python train.py --n_layer=21 --d_model=256 --n_head=4 --n_kv_head=2 --head_dim=64 --d_mlp=1024 --vocab_size=2048 --activation="swiglu" --norm="rmsnorm" --norm_place="pre" --norm_eps=1e-05 --positions="rope" --rope_base=85600.0 --rope_fraction=1.0 --qk_norm=true --attn_scale=0.125 --bias="none" --tie_embeddings=false --parallel_block=false --init="uniform" --init_std_qkv=0.0271 --init_std_o=0.00418 --init_std_up=0.0271 --init_std_down=0.00209 --init_mimetic=0.5 --optimizer="laprop" --lr=0.00245 --lr_mult_up=0.774 --beta1=0.9 --beta2=0.95 --lr_head=0.00817 --warmup_steps=219 --schedule="wsd" --decay_fraction=0.726 --decay_shape="linear" --final_lr_fraction=0.0 --batch_tokens=262144 --seq_len=128 --doc_mask=true --train_tokens=901600000 --steps=3440 --dataset="wikipedia_en"
MLP neurons of a small language model. Each row is named by its layer, matrix (down: output weights) and neuron, and shows model dimensions 16-143. Each number is 500 + 50 x the weight over its row's rms, rounded and kept within 0 to 999. Numbers have three digits each. A neuron's up and down rows have the sign that makes its largest values positive.
After each neuron's rows, "fires before" lists the tokens most often just after its 100 highest values on Wikipedia text that the model never trained on. A number after a token or word is its count.

L18.down951:508490377553495478504531506521478482524589474443369493580441523490502518458430396521503468529525557483500566511440542538513509450463544544442531493544503550512572492499597517548503407528547528501448540515509505572542486514525440519466511482644448485486581504542551568463413473489545507461572578454486445434509442506555422468549467490437530373459602571525484551514580430566501455513523
fires before: "ed" 44, "s" 11

L2.down539:529495492573549571535560424452466561494593497490503454575385614547557573455508458472468524439529460538484540492457519481406538481556550473499576487418474352531525428547588478525537464488442484496552462452525489527400563500468438489507516453534537522495509515474508518557555447515441469488476464511481436466450574530520427428369475458522496424493597460505607582475483474505460484499439
fires before: "\n" 36, "′" 14, " first" 6, "ubl" 5

L12.down610:515553463500390584516422477467486504509624418486516598528463522535486486588573515542565497437548477529518491570516475525558564526560533501534492496517464396448442501450529574403470553530505510507504475424504638482403463568510593551440477492588522490588538428585551551543491500459535439461369545524478566451474503446503480505573522621535469512485365527550517548563471467515486413580464
fires before: "\n" 37, " |" 15, "." 8, "," 5

L2.down956:509406501431505559407467486496585523576502474483482406450498578534496486452493510504389462450557475492515473471536443425503532395512462476500434484425567592519479410583546550478595419524513558490448511497496472536491506524481471488481581353419449561472523571536539479483591515525470610460500569447514543396534508551529565544524583546513507469496523525474527517448454563565465523534444
fires before: "," 23, "s" 13, "." 10, ")" 7, " |" 5

L18.down795:531493464471600412509481462631546522451529543538363535575459457479475478478512518469525492487553557523442446466570512486375448524576476531443505540551466653458437270516453499429505524501463440548521500474472550519482515528489527552618538472492509580546500530549570497486584526550425466495445537516512466500481526508464537447486514487498447499510621514457498547537450494499438489551578
fires before: " in" 19, "\n" 18, " by" 9, " to" 5, " a" 4

L18.down895:515540494553507517442544558530559476554514520473505476452477448468556532493525428484571406497438336497498468508447439578560554529473449561497496442479552526544523550440439589370537538467460447479430549590520500468517467559584422488455507474481499382514439479468504427600479418542455579530552521485444491510436533488533485494562451414526473543485516431454474523378546514491424375512498
fires before: ":" 82, " |" 13

L18.down648:427498560593499476420471496525502521567576479457526544538538559460612453400398596498431487592488539506369529528490530466505556442479486470473539390546431393549450465580545533529469530467466520528492488569513481502524500508650396490614459546463502504426498504496526480561553486578528468507424531415527479538554519509535449582461497562572490485472480617439519530517537517452495476455528
fires before: " in" 22, " as" 13, "N" 9, " for" 4, ")" 4

L4.down946:485446515353556477505510505497474479545534385523534429485584515511539537471543488575474553535496428384442473528515550493527419527462451355493523586430509649462458540543478539518507352451454424461505533480539543509575608551480555435498449523462506607535485543431448530428508546567445487479434477355537481404493508509478492486491447471526621499506552539520486476496400500449563447471532
fires before: " |" 39, "est" 7, " as" 7, "ely" 6, " A" 6

L4.down260:449498476547416523442511472531420450436488573613454531489517512439471474466483516433466480490459571498513565500523533564434524507476520425459511541495533595418525520471411470519417573548531474383482627505548502513595449519536570438485452538471565469561499603469514527545482515531504509542571518470509524496445387472489516555493440587481568422504501460502524616475495477451501517478511
fires before: "\n" 69

L2.down96:467469495461564500531508514471511467517511503431466582486372523602510438514470454488557513459467510478553463548591494545620508433569531475492522574551482605617422538339506560398521464538584506531522485454581441493500543512469517487453533512599426497488483476448476532476538434476504484568454484489474516502495577653376440500441421470462545483543451559505497436517582499508440513439481
fires before: " as" 21, " of" 12, " the" 10, " in" 9, " on" 7, "icip" 4

L2.down446:378545459571473435530446450509446448464492546408510576567482542567467440480534448475545500570521515509434467529560589583496496512411555444585508539502562582445532441467388416508455528456436490455421481492615546510637542536507473468545479489476488500487418571524528504557531462459399530466420459542483513514520557430450425386561535591478464516467499426597496444547455514442503524482554
fires before: "." 23, ")" 22, "}" 11

L18.down312:653431552519440497465516465501518495446488495472352577561531526532480516566444541458511402566485490537520569424534476505456483470533569617511453507563481566515538478595460442511492495468449465462485356534501468431536474506459440513438498543583524492564533497526576519505591516528515514511521513547416468475454487520452549468523560523380423474498549531440576575515515453550423557426453
fires before: " in" 22, " on" 18, " of" 6, " with" 5, "." 5, " as" 5

L4.down449:445551524489511542468491478500483528381490509572481360494610444431489377581465485453405489538480442474536495512523592533527479536521592478488540469525531627516526466598637501596571442386521479460450486534536463397547520569544424537542490573435474502460473515399504496444460522553382528463512477468469475453478505546508458585477441430438594505560526371489499482518590514469492513468456
fires before: "\n" 46, "ions" 7, "ature" 4, "or" 4

L4.down670:495489541476544518583484422615551520463491459606476514466457508559545409469493482441499509507492546486559537497504438499494412524514560504485519551425445627555550485585471492489536531539544466516433535476395362485483540517453492538425461548439487569502486538528428554377489480502545482543508626558454449596508457600545417409499509421476459519468458530540488543465532483528564461447459
fires before: "-" 47, "|" 33, "\n" 10, "|---|---" 5

L11.down51:508508525511494457404530479553588530548467463486559447496596601521403514549465530417504471507393526554581494471531532490474510551412502519483537458498498619510421449563521511502555483501462491466505573472496448494549517325510513569454533493482480543413495413507518501511496469511541449569395500511473506540538444454470500491558555421508450464497453455412417485487545484438618451428435
fires before: "1" 20, "0" 19, "2" 12, "3" 4

L18.down913:449496475505546482446507581484493529477439473522508543532460583491488540459517520494552509500484541491477561546522517528548472579575578499541542435526449672486483383490451545451562556513527511436532511505482495525439479408558519624490548463509517561496435461497455580533594474405546463566470498551507414531608564614536526592520512409604488508437586545417541535488472448555459447536501
fires before: "," 14, " to" 14, "." 11, " in" 7, " on" 4

L5.down112:472478434531584499451547443485551529388534594447547527380585513544448564521509547559485498484558577545530468480560465521530554477541604533508552509517486545593536565485525598563449542480370435520533562492523418477598483486528513494568417608546528519485539541519565526493533605477396474518519505398510523564540483464508465468514467494453564509559424501482452537490621433517464538519533
fires before: "\n" 26, ":" 24, " |" 14, " z" 4, " career" 4

L18.down600:408485511506482462456364465533541519478525444375489493553534550467544503470551481548410519543425521601507401533614496550500441489517565490525506449453474522375607487491482452429417479450488413420456639490471452533554475606511487479487512583510460490469570512483515429515509503558480526476438507579423541424549399565511473513507512594582561674520482560446494562495518528402478523452630
fires before: "1" 24, "2" 16, "0" 12, "3" 10, "7" 8, "5" 8

L2.down609:448420414632588433481534636485471529578513487458472485526503555586471585473498427547475496525491425521458519445543617404527415493499489439502437433457485416539483487499482559502462517511512440564428550509507497483537352520504442573548518567521472568531525491487513504526557546456574462482520513427534437448397476612559504461549444510574554464364517421472464409516508486542474577524507
fires before: "." 40, " |" 18, "%" 11, " km" 4, " m" 4

L4.down293:582510453504419412390440566452441460503441641616454485552550531518550439494560433454582492564503594511560407409546487459525627502478454544491462440487491418516530476487482467504551547526522460475429532409544409484438524548472500517576517536483437467512491494503499467555496457548447471407546535487449454535534509464544492420560429541510482400484414474492537477542454487557465514497457
fires before: "-" 29, "\n" 28

L4.down165:580502451552476468507551500467494518520481535517525517448530461446428444496481539525561478528408517490525436437521432473513572502432504539505544508489561763519586618498520490573509489467510537458346558554475531477616548489456534457454457489487466444475450531523526398528565475444475514469568494639522531508476513372466497480436533489526565516527532525531460485528439480555479472402506
fires before: "." 17, " " 16, " /" 6, "7" 5, "3" 5, ")" 5

L2.down500:488585425408524458484517475538508512635472547491536502445530514548475577479468446475551531445559460536501519519459553525516507541510560506546454538507583305452526584555544468494400424385458532490401503521479537533513569466463586480459504554415517426529517523429491497573539485525449469452397484646503419639471376492536511459572533474553519541486393448494542477437440519525484517574473
fires before: " \"" 22, " |" 21, " 0" 6, " P" 5, "P" 4

L5.down284:585498600571425472502518457509464456491669518491524572536485437409521552520559465507492540543583505546485427440495541494483542443488537670534556491568504422667519436554472496505495573497526537479538542448460536535570484479469552526541517509567512427541569495528492506465459509507580575544542442505439495458527576603549572437551556471543468520558462520477426510527506576541494479500487
fires before: "\n" 17, "The" 12, "A" 9, "n" 9, "ust" 6, "M" 4

L10.down357:528512514514504480518572634527613461719472434438517510517480566399528494460534582438531548462502439459523489470465494461417579543532484520503561475493467409479433497509549513576467525530477549524406592432517435409494492534548517445438521505477527542562536518467445548548413500527467569558504449541466485513530473505444492518585489523519399494487503461484499495476469514527401523567471
fires before: " |" 19, "=" 18, ")" 8, "O" 7, "S" 5

L9.down637:542514480529499562444470456537480548496565526463476520452441517609554495505460408486535502628533547541504511513510517544551549433439552503615480470559557613481461522535436539554500450450561562432448586515449511546519395479461591527532432547450403458517461457511518511435536545447423501482519489376516535574554441505495486527503532653498461451476479424506502483498398439488453492498517
fires before: "8" 12, "7" 12, "3" 10, "4" 9, "2" 7, "6" 6

L2.down578:513432411517472510432503497387506501514390517542530525462402496535490482495501471554520498551538512454610564507547462500541528641522495480543522523542460560615411527426481491441493501542450501397470527469506616421465573522466478495534449461543404562511616522473512572552464563444491382551480562416484567433535537453508491585592491468474428528479466563596498616489597475485506469436402
fires before: "ed" 25, "or" 16, "ional" 9, " as" 8, "ition" 6, " in" 4

L4.down694:449564472507508551543540522509487498501607512497542510517439526351457526453550563581446518484532510541532557568468512492527624516464551545486526467515483464516439522548518485505432527488397568435472522507597550444539500536517428353526535482588434466474529446521448410489505495467522494545521480527490440573528488418457486556553509581538395506466446577433481476470486524590559492536507
fires before: "\n" 69, " 0" 6, " 1" 6, " 2" 4

L9.down546:589491507544484499441502490438525553529512470513523451586569481480371417553423551494566518530522556536398520500549541589521534446566530446526449483432541468415507581477526534553547505516522478515508538479455608475437531438479459451473472474521452424531516493556553504500504422448529507495504487566459630550545569512588529445591517436483530506454462423467433573507416513522545554511422
fires before: " |" 25, " (" 10, ")" 10, "," 8, ";" 7

L9.down356:547500479481515468499439537510496512532490513562494493507552419518531565511557449576590421407516486527452518536580579461572537559539496533521429507517474634534525479506487510443574499540502491489429520616538495594470486491463511506536506441496517439506387552459453499566588557458577523479513452394415551489475635583490517507401593506592530480501570534470494494504354481584566454557586
fires before: " |" 35, "–" 18, "," 5

L11.down405:494556463439617509509506522526457472519493478576524469488526459552559464472490552541508526479461559488540481494577419495570478548553479559431497491474408584353467482437482433515368494532488490554426592476440467395469478471492566521481521581562541607450503457488488509569561450599447471546570525400562437548562528464476454488507460543550468427502542558444513467501435579546498508532503
fires before: "," 25, "." 15, " State" 7, "\n" 6, " |" 5, ")" 4

L2.down688:458480478489476617495484472567505497500535466529501479448561447515415472509572538493544554515544482433428535503342558468429499432507498568472501557488521419547480444519432427476482554525528583412632564474500613500526551522438518524502555508504445630499523467497467485454498487402569536611455506542538493466477601583533501433525578474414492528480520515561465493437434526575434469450572
fires before: "\n" 48, " the" 5, "==" 4

L18.down527:489541450514461443497498530460519538568545569497584454507521480550492450486529557473532476510512491512513539406493452464418586531517511441430568486546468474487398534397476541445487434508564557423547488523576452477547566493604610548425541534523534634510492527560530527401504501523461490486580537493435463452518504471552515509466505538554505507551435487414425497514486475454437553461495
fires before: "5" 19, " 4" 9, "4" 9, "7" 5, "v" 5, "old" 5

L4.down550:598456447541545560540600532437457454553494486467421496418539526531490477472597543504504550441581566458544470464434545514477519559514462546475465449525446746470542578523490488561524506479439560523516553460522472506471541469532469578430467538585496475534511475469500499473387507537462566444502529478458564565466527494519513495540434513457570442440459492524539421636543389404463515520470
fires before: "\n" 18, "-" 17, ":" 13, "ated" 8

L12.down675:587500490555539479490540430504518428448486555548465500427625474495506524393602425485494576518470484557442604584481583403496496590533515516515551572490543453474459500529539615484473524479459504458506479468501445496552482569544444481481514539487522513512555562438477536520440483459394467533517588565460428455480491548601442471521560441443469469543442562513567534475520513522505460481473
fires before: "\n" 35, "-" 17, "The" 9, "A" 5, "In" 4, "P" 4

L9.down291:501497428577479413527554535504595511490525530591517538521499550578464508438478576429413514523541552538541460501508452476552486525476474481500503390527437559570537445454446576457475484485538524488458586510528557544491499506478409373509573565546575503576419518463613569473460514483444495503609492407456498511448558549500598419569544502552513464493481480522535481500617504505426497514514
fires before: "9" 19, "8" 15, "man" 11, "7" 9, "5" 4, "," 4

L4.down432:500489499430429458519455561471491485487422366514564572458483545470427542547444507531535543489500458464513454490422485532426487468560386513546561565569580511434456515523530577448462480606505597472482473429468607550509463492482485535455370526501497530513505552522511476546592426522462486538552438518529509447386492479510521382560444515491493571536442457529438480458425534535418528496521
fires before: "-" 23, " (" 19, "\n" 11, " /" 10, "t" 4

L12.down841:490521507503437507501478536451532466423521599524392538456555516456420534465507449470541558597460449456571540512492510528491500534574511549402492444485504559593570527522502529496520447484483528549468533417502477566527442504445472553569533580513502463532486542551463506520576568544523549539358547626491514552450606547577439563464489491523515445522498436530534517539495541527530564541507
fires before: "\n" 38, " He" 14

L12.down930:479477498431556475416434512470486493507500497492547360598494472558462527527453514472520510495460463508458493545537605505428455632506334525459533459486434582510516514487479452425571544458451450397429495555486531448602523433498433434535448585496553609503505475455507487604460453552457612464587549531518558409498487516447496433500528494501593414554522619445509466385515491517520601495447
fires before: " |" 38, "a" 7, "6" 5

L4.down111:517518540550523501510473586469516539628396544417502583488560461474563553500446475361508446424565584497513455454516573545514532528522456485447545561500399402472408581405556547484491453412507455533453493508478562520546481482509535562446412491462457392459473488502549466553441541497545420568467455426480435546602513485487556448579448415590481439530494447520509468579594493535535463490548
fires before: " |" 34, "9" 8, "7" 7, "6" 5

L2.down836:387466601524542501494520505517527460519590532593482471534512540486580491537557545518475522517425558521615496493489456494552493550528449494445480508488507105481547438542570448498536527511505517498522526501560448508543497587469506505508505564498530483535538468481520476529512441504466447431507523486527540456513453492566483414549557443432468493436537453454572534502511525434473431468453
fires before: "." 52

L4.down862:526476509496543524494550502470438521438382601391444527479478453430528433491434486532498526550472454535484527477451535462424561441559453540509450487454578491504407512519498517575550491426358576395457478467404491493482434500483559549540621565537548434423453495461502452502553567478438581372614423531551458502551465433530426550466458501471455509520504558404500506492456564509437496455562
fires before: "\n" 30, "|" 24, " ." 8, " —" 6

L18.down615:436483594481502485487515511530524566528511488434494462462447581490567529515435519459548532498554557534558544549542531563487468490434459479580460441549549605416541389442500480405463498530598496490393520375458501488586455511474480533455516489535493567442534598522516414523440474490492480545483491511530401555487556480537468541535510496485422474398538494432465486486491533503491495487535
fires before: "e" 29, "es" 14, "ically" 7, "ation" 5

L10.down64:491489473595464518424463411546521538448473448451629438435427524448542484431544472510520541566465501407425445484461466592490582522493423468487525417499525660570544489593480492501503493477593508413483507559463491526532547496476484550534519439498477515416511455452506478521430523549494487456455508453503552445507433571549561489565440689509550527525463561539465569470591533482429562461504
fires before: "0" 19, "8" 11, "9" 10, "1" 10

L12.down555:519574565458513484376473426492482450472477465471465533600517522583480456356478530493565555464424499480506433541555500484527463540520504404602567561557503603554467498484523562535531474398499539549410586501587555445501565503443447512539553425476424487537488500494578548483603496459483475556458595468512410485541462570473492470610525550429560523545614519480446454463436516545552502492402
fires before: " |" 53, " (" 6, "n" 5, "ince" 4

L12.down222:457602478447486520450563543512456552490572490506558524525561579462520508396483576502538585463480571362406510523562600476450481496580553562508488476597567512528496517507472531469401593509424545363468594382424489490594515535524482490421473554568503450472510463566524534514465441555482574601494511433531399413424485535498471498495530536405415504485486426545495490503522472488501625493505
fires before: "e" 20, "ed" 12, "es" 8, "ing" 8, "ement" 6

L4.down363:486466475527459504470407460493499481513426548514507413533530543525560518636434514468502491491398544522550397415560507495453495601507600440436467470520555613525525548523555499619473493519491609413535509460524456558455546518462552557506414529471503466442491455473551384572540472561485477546564474489421554466495476513463528506565455471479461517495467504464532517552560503500484500409507
fires before: "\n" 32, "-" 11, "er" 6, "p" 4

L18.down467:513476464440496478512555438587486493493437529629510500525469547448535549511489493462441457438499444470452609547540515518532544485474574433404482495465421520474473527463455415454483437541545506353477505427456423522455451482491518633322636495543410516444464542516514601497582549500436567518517431523488414471494571416551442546489526484528529570488377454484485486507620468501535508503529
fires before: "er" 40, "or" 20, "ing" 15, "ers" 5

L5.down46:388477425496526569432497525457531617556484517409497446453476540480449477605517521527499572384526466470480459446478475564435519560490443580535537528534532645527447525482460457408478449592462465369381480549539495491590570547531467525517559457530484462559467540445453551559469596482530537513489643566450517527518422493488562520422578578576489486442565460491587460551627484524534555518523
fires before: "\n" 36, "The" 7, "A" 7

L4.down125:486481559546523482536541528476655633564436449496507462518457529544504515492528530467536547471595481496535457480464474487407559463402508402437506441486615526435493369528534496592514381551490524544494482513502555527500464520542568455506446468443539531541484550508419484522527494536440542532502576458482564543514471456560536516576464471418487385453444518577607518492419478439535416603521
fires before: "-" 73, "\n" 17, "|" 9

L5.down736:414519493519484483413491538518516433511594536458424570588481455490411480489494545571458520452452569483490521542487455563470531464466496411524420477449451501496466497431514535518509531500407476457482504424520465387553477431532539463558575492501571455542474502469508512490470546515619493508647527494464512510547465531474453434486546573490468473502510536510517472457557458499523501436539
fires before: "\n" 40, " ." 9, ":" 5

L5.down841:451569473523480414491476555499479503537425546433485482373487501489534506495554475458515598491552493463482487475421454490461487525480370551511534487486493553416545546566431466472471452516485475580462404588614518509496438431551450458544555449499547511503518543505491433494547470504509490467455582369519506561579546421459506406530615540558458475449517484415546542515531481527520454422530
fires before: " |" 19, "%" 17, " (" 12, " m" 8, "\n" 4

L11.down559:412543558513515553577517473434501512643537470474525604609453520498464519409444451469502409451465545425549441475476552485487550527464510459433469462471488489511507530422420556507469512535476493537531486414543475447484454542463431405512436382640545507432577511477499537528496503481466477517542544524604404500518494429477508518497451563500465498434522600475465546440519535545483559496440
fires before: " |" 47, "ing" 5, " (" 4, "ons" 4

L12.down201:424531518514513510391444561500482429543520581480464468447420509479530511535529459493473466491527457492486481527500392461579572522473557512488533533544438585458471601477548496510446530468469542450467447579446503602519484469569460454520579491542540525504479487457451511590498527542535459624444416513463441497521496428456518412406483460476539500487518558560550554440469426527494521510488
fires before: ":" 25, "–" 23, ")" 7, "ox" 4

L2.down147:556507418473508491472534432544486497503528521428511476571483511574554463481509511575496500490459518576482544557492509462476511449461482502573458457524477272470451495480490478511403435495515459523537529450515506557520501466525537565474438585433503518452521355495538446496478504504380561477519553524372378472518546609485574538591435426522524454505550497440481452501550479557550565567486
fires before: "\n" 58, " |" 4

L2.down162:428526544525527498396434518552469563429307473526490497525510539486437469454476484443476546446485390586478443435541531557583483583464446513475585536430534538550493593513576443527441428522468554532454480459439343465501449486534516445520471580462540498436494507537526419504530483572464505468538565577558499419495483413521568555406484612461542468519480452495531412555560448426507531541472
fires before: "\n" 22, " |" 19, " (" 7, ")" 6, "." 4

L12.down567:568526526514522532549500428493441536470542498518493565507497522573529468541582487555574491455419486452520527411543476490460551516543539489548563414419461408497506523517432526525464429581482507527539416476498547522611478481454407460509565473462570431421549500536514444482475525512419422380528470490536517608562440496493488521443465490499493482624578564477479441543462549493535486547604
fires before: "tern" 24, "ons" 9, " of" 8, "ing" 5, "le" 4, "ion" 4

L5.down732:505572556641549450515440472523450429560468599483516474424494519424540325495480499479427417471476447512538540563499511423633489494468499481481429555391449499406494591506512548450482497454511486512414441590444510546541553545593534513512606479497505576528437423527490522499486536559472588491467499579508573450432465469509483472513520468468482448493501505585536480448509560496473543529501
fires before: "\n" 30, "-" 28, " of" 4, "ive" 4

L4.down503:494477436514490570543564451554521467382603477519593466494458547511598440474427507569484406431449472431469569420476474571579557409540510639514429566538503620527535516521472551544496488469466501477541454484441427525441498410514574503495410535559571461530497536512463563549422454502569521549473555539451508567533512595426504508535528465486464463450449536446441472521560475435517517562433
fires before: "\n" 89, "-" 4

L11.down607:469481439473548484531486471572517441557621554513530480555447523530500544528561452540634522598487445441513511477419485467524423535529436468463492521485451476533570442495517487426520459488516559527530475509463536504485461584463432533486481490494431518504534451501393590555543574534413497488550553492574584390512520595514446507441515479511493476507485531453534411462531498555526581567495
fires before: "\n" 42, "," 24, "." 10

L18.down472:605536555527483439529590467454527495501535536498463537415460590478437526501607520389511484554508531477514540499479568494412513597549545512564515331477466460561427508532510550475445567585415562515484517544471626409495541495577517455511500503460540469553510617507516440503584503526474520483488545569502560530589497594472536520526516496496502561593525533549537406558498584524487531411480
fires before: " by" 44, " in" 17

L4.down157:494455422407474506445512527538459588517502426501488470544494505459524449445458444525525541491462446476474420482477461482512434555519544531476528582562517717557486565482535465410474575546545539405526504611528564601391541516545506505532456436554542523474512638450520587556495536438553492489475504528535493511433508506523467543399473426512519466477510477502527591550532502495532590475529
fires before: "\n" 48, " as" 12, "ed" 10, "ance" 8, "s" 4

L9.down307:592353546523553499477546489603440531518581412451492563547584513440531438526558525471541459552531507501515492536574542528500399509506508497521514451450505605416626485500515567530508531517452514482502498452502513481482562479463474503467513489536415565524443513391576563527403493456510535545559515381464566480521491540609443528450450489496502448535559482504542590511468524525488532527520
fires before: "." 28, "–" 28, " (" 8, ")" 7

L18.down301:492535461527505469533511492476522507496457490485578486569484558497534556517529566486497500478430451473506624530504544524450511518418547459481450438529535597459499409572446448486521449510522462537490492508385556491491550551543533618420435475505483462510524535580431504459467510605427580516485389578500514458440469531521456489556433530488475411414533445497405567499472515586512524475494
fires before: ")" 89

L18.down880:413581416471457550496604555385491442461511435472592499534480443528585536511503482547454422561458480437425410443538552512465576466458398495527487469403485534586528510536599509529616448531474444436431439482530469476501455496548545497581571555436501450513481567516536527390442504529556404426511461523430462481425490512379512430528468537474550537523447388530390510467601590502451489487527
fires before: "==" 66, " ==" 27

L4.down938:486540518499479543493398410476528519514448523542414516510464545459623463546520437453466541515528548469500433527511453521562558570432479466538492493438499465406505522523501498477517523492516419551565517433385538525445566540456434521514461423455426394492527433562459453516495504494476390506492537502584376556449492429447451590479519530665576521605541484576556501579461476412427571593544
fires before: "\n" 65

L12.down312:524544561504561554530523541470507526488470543531494616472433465470509478433492515452527510491513582602494480512537538493538581435590596404450521535513552504396503500506441524508474478433519440495548482495480491524594576449517552496478448414495499501351566550449567514602385506483500578446442517413470462452481419516483569468498580546459537462485460475461549547544476532512490436513471
fires before: " |" 49, "9" 7, "5" 5, "6" 4

L4.down414:451507436483494513501489576477410496483549492518450546526477537516403418405533530499577388498567550428579450598517483497478543508542538432499442479580460531558551525482500468543542466539463545485446469414502520504562686471494430559487438449508486524548486507403489575500507533509533507490479537487438500492544481571438406488527521395451495551497524521533442443463449566629468532503410
fires before: "\n" 50, ")" 11, "." 4

L12.down782:542427555495483484533535551501538530571514544470405508468571579480530507467558490489535485489468467509481486424569552577412497532506424407423470509448523511527456458541424483506548500528414524560531423417489546549531613484520435430498499483404422578452469534510556535472681521356468444479514545425451502424434452546421434538544479503586541500528535534469581528561415511580539538494482
fires before: "\n" 99

L11.down1022:623538531470520527402555482462616488467453459501495428495426536504565436449479516551518419474426486547536544447432460413582543477443508498559516489536470546440440539527478549500595517544549526515487467440597524467549557566532481509448497553565479538502490456509547534510551464461586499603587465462494530408427399539535482449573557523412573530488478595428516499645409492501424523534539
fires before: " as" 22, " in" 17, "-" 8, " at" 5, "es" 5, " on" 5

L2.down990:555501531501481468558490444503596518568491554530575468461422397476566531481474429495541479546635536478473561538412445427535561556455538555512491423508519680507462414558447471479482535508392567504533501469563505436475450407593544514504474480435541525639555472455506432571501504508558467478469562552500479516514482609421493529383535428520573505478462576542488592477535495507391486549462
fires before: "\n" 47, "ued" 5, " a" 4

L2.down564:583469524484428541390498563507542504381564517534528542479481421519520555521571496476479460498574558519427558545513449467503568454458446596493547504443586578599478435489478568519564576520535571479492504470519581437561493500482508473462568533488536471496525466502501453409549573489548526504556496500441405468555514462540502555405502456444492548545480528500470489527466482479397521524483
fires before: "|" 32, "ious" 10, "A" 4, "ch" 4

L4.down792:488529508482414510514557536467517520495411491597568508460576467393489503465603464432450553484469520506446512550509470396576567566467483471453604492505521704489448414457516504458516530524594535534503443418583587384548505529479589516455412484377501556501459473503454474512419502583522569550530531486466506561500513477511465542481584446621517515470489348575465480537593505601488475489482
fires before: "\n" 42, "The" 7, "ed" 5, "ro" 5, "A" 4

L4.down553:501477512361501505496533509646520449542533436556512549571469524440443518377393447455547419527522533444568447534492581541494512567532447414445539543497488657504539501459490549505534455471519475530493567510558556385457418416451546436426496495572560584534505551519507461529501489484543560518419544522567463493484493498526429503501505509520564532458512485505544586491528487442512442524498
fires before: " |" 34, ";" 24, ")" 7, " (" 4

L18.down426:460521476445491539462595508435494448585522522522437479577494606463462540510534506501490508490536445444428548569539559498492463593487512442504606464549435429496512551563550507542551545386473529417408565397527436550473482504523464534590531499524472535478505428481537454468536421437464660435537535405532524498507524388566548589433509588547469447513432385509610396521540453532461593528494
fires before: "ed" 15, "ing" 13, "es" 9, "e" 8, "er" 5, "ation" 4

L18.down5:456502579419566576511513578470576499447576530419417580514572516573468524438471462494511480530542445487473514535509484532548430497417447420531558457422509516550482492543474632503416590545477439512413446534422398488569554454405560475472458530524518530442506436541498553512512584445535446604537500440503429402464494478603514480444587523531493620563464481577571445499399511538518496484494
fires before: "." 23, " |" 19, "ained" 5, ":" 4

L10.down480:518455396545468461493569467432509496495511511404442515442522548542531501482515495542559465489517461450498427479513558465484486394541503414533578503488553705498491564560491498438590405518492466620514464416446528441539454527485471474483522532629502484591483501517463509452504454448443450506381454489538505514446573578513529475441447429504489452467467510473428578535488465478568521502478
fires before: "\n" 16, "==" 13, "an" 9, "l" 8, "ther" 5, "ing" 4

L18.down379:416551453414486499377473435456502498566501492624548533488485584449526495469492528481476509557446540485455540452459578530529558532501417502420517530441566605409492486482530492515543533530597471500460524582520442442553427524551554512512562507485414505465457404492469600532537554448485401493497476482446450500480538520499432523496483516595504449553441461470577547496428500443573479498521
fires before: "\n" 46, "5" 5

L2.down675:527482488505479500582543491458524482421476490561493453527416559518579522479468504486391419465453529517537430428473478491574555411511494513552446518478518573529552480609482501553595517542520545557471521527459445494548451457541476484538470443564508468511412442461512468422540503510531378540502472477557557465582461489492607420517530533445426467571404476411412552509487520431557480485467
fires before: "\n" 65, "-" 5, "s" 4

L10.down717:497519535491427563496542560474498521497419520463564491515558501470539466497439533559544415485432557512430608538420449574346457444483554493417534497540515578479521562501504513497431519516432533426506417448489573507545573517549503505534493547541442484476559469565456543597578415353518535480507547505458563491399595562474482526514481510465569507410530591483444494497521407483548501515443
fires before: "\n" 96

L10.down1019:523529543557492434484429555569551499390388419451431497551585445537470480478421523513547404511448502490504586517507578549494541474492513490537469503463517690500536403386452557528545428414534500472504630552507527480523452436405463391558618484532493443495576554434508486469495439510529472467541538472566525448479568553533468450493420496530559528457537487469485529464511437478575417471485
fires before: " |" 54, " (" 9, ";" 4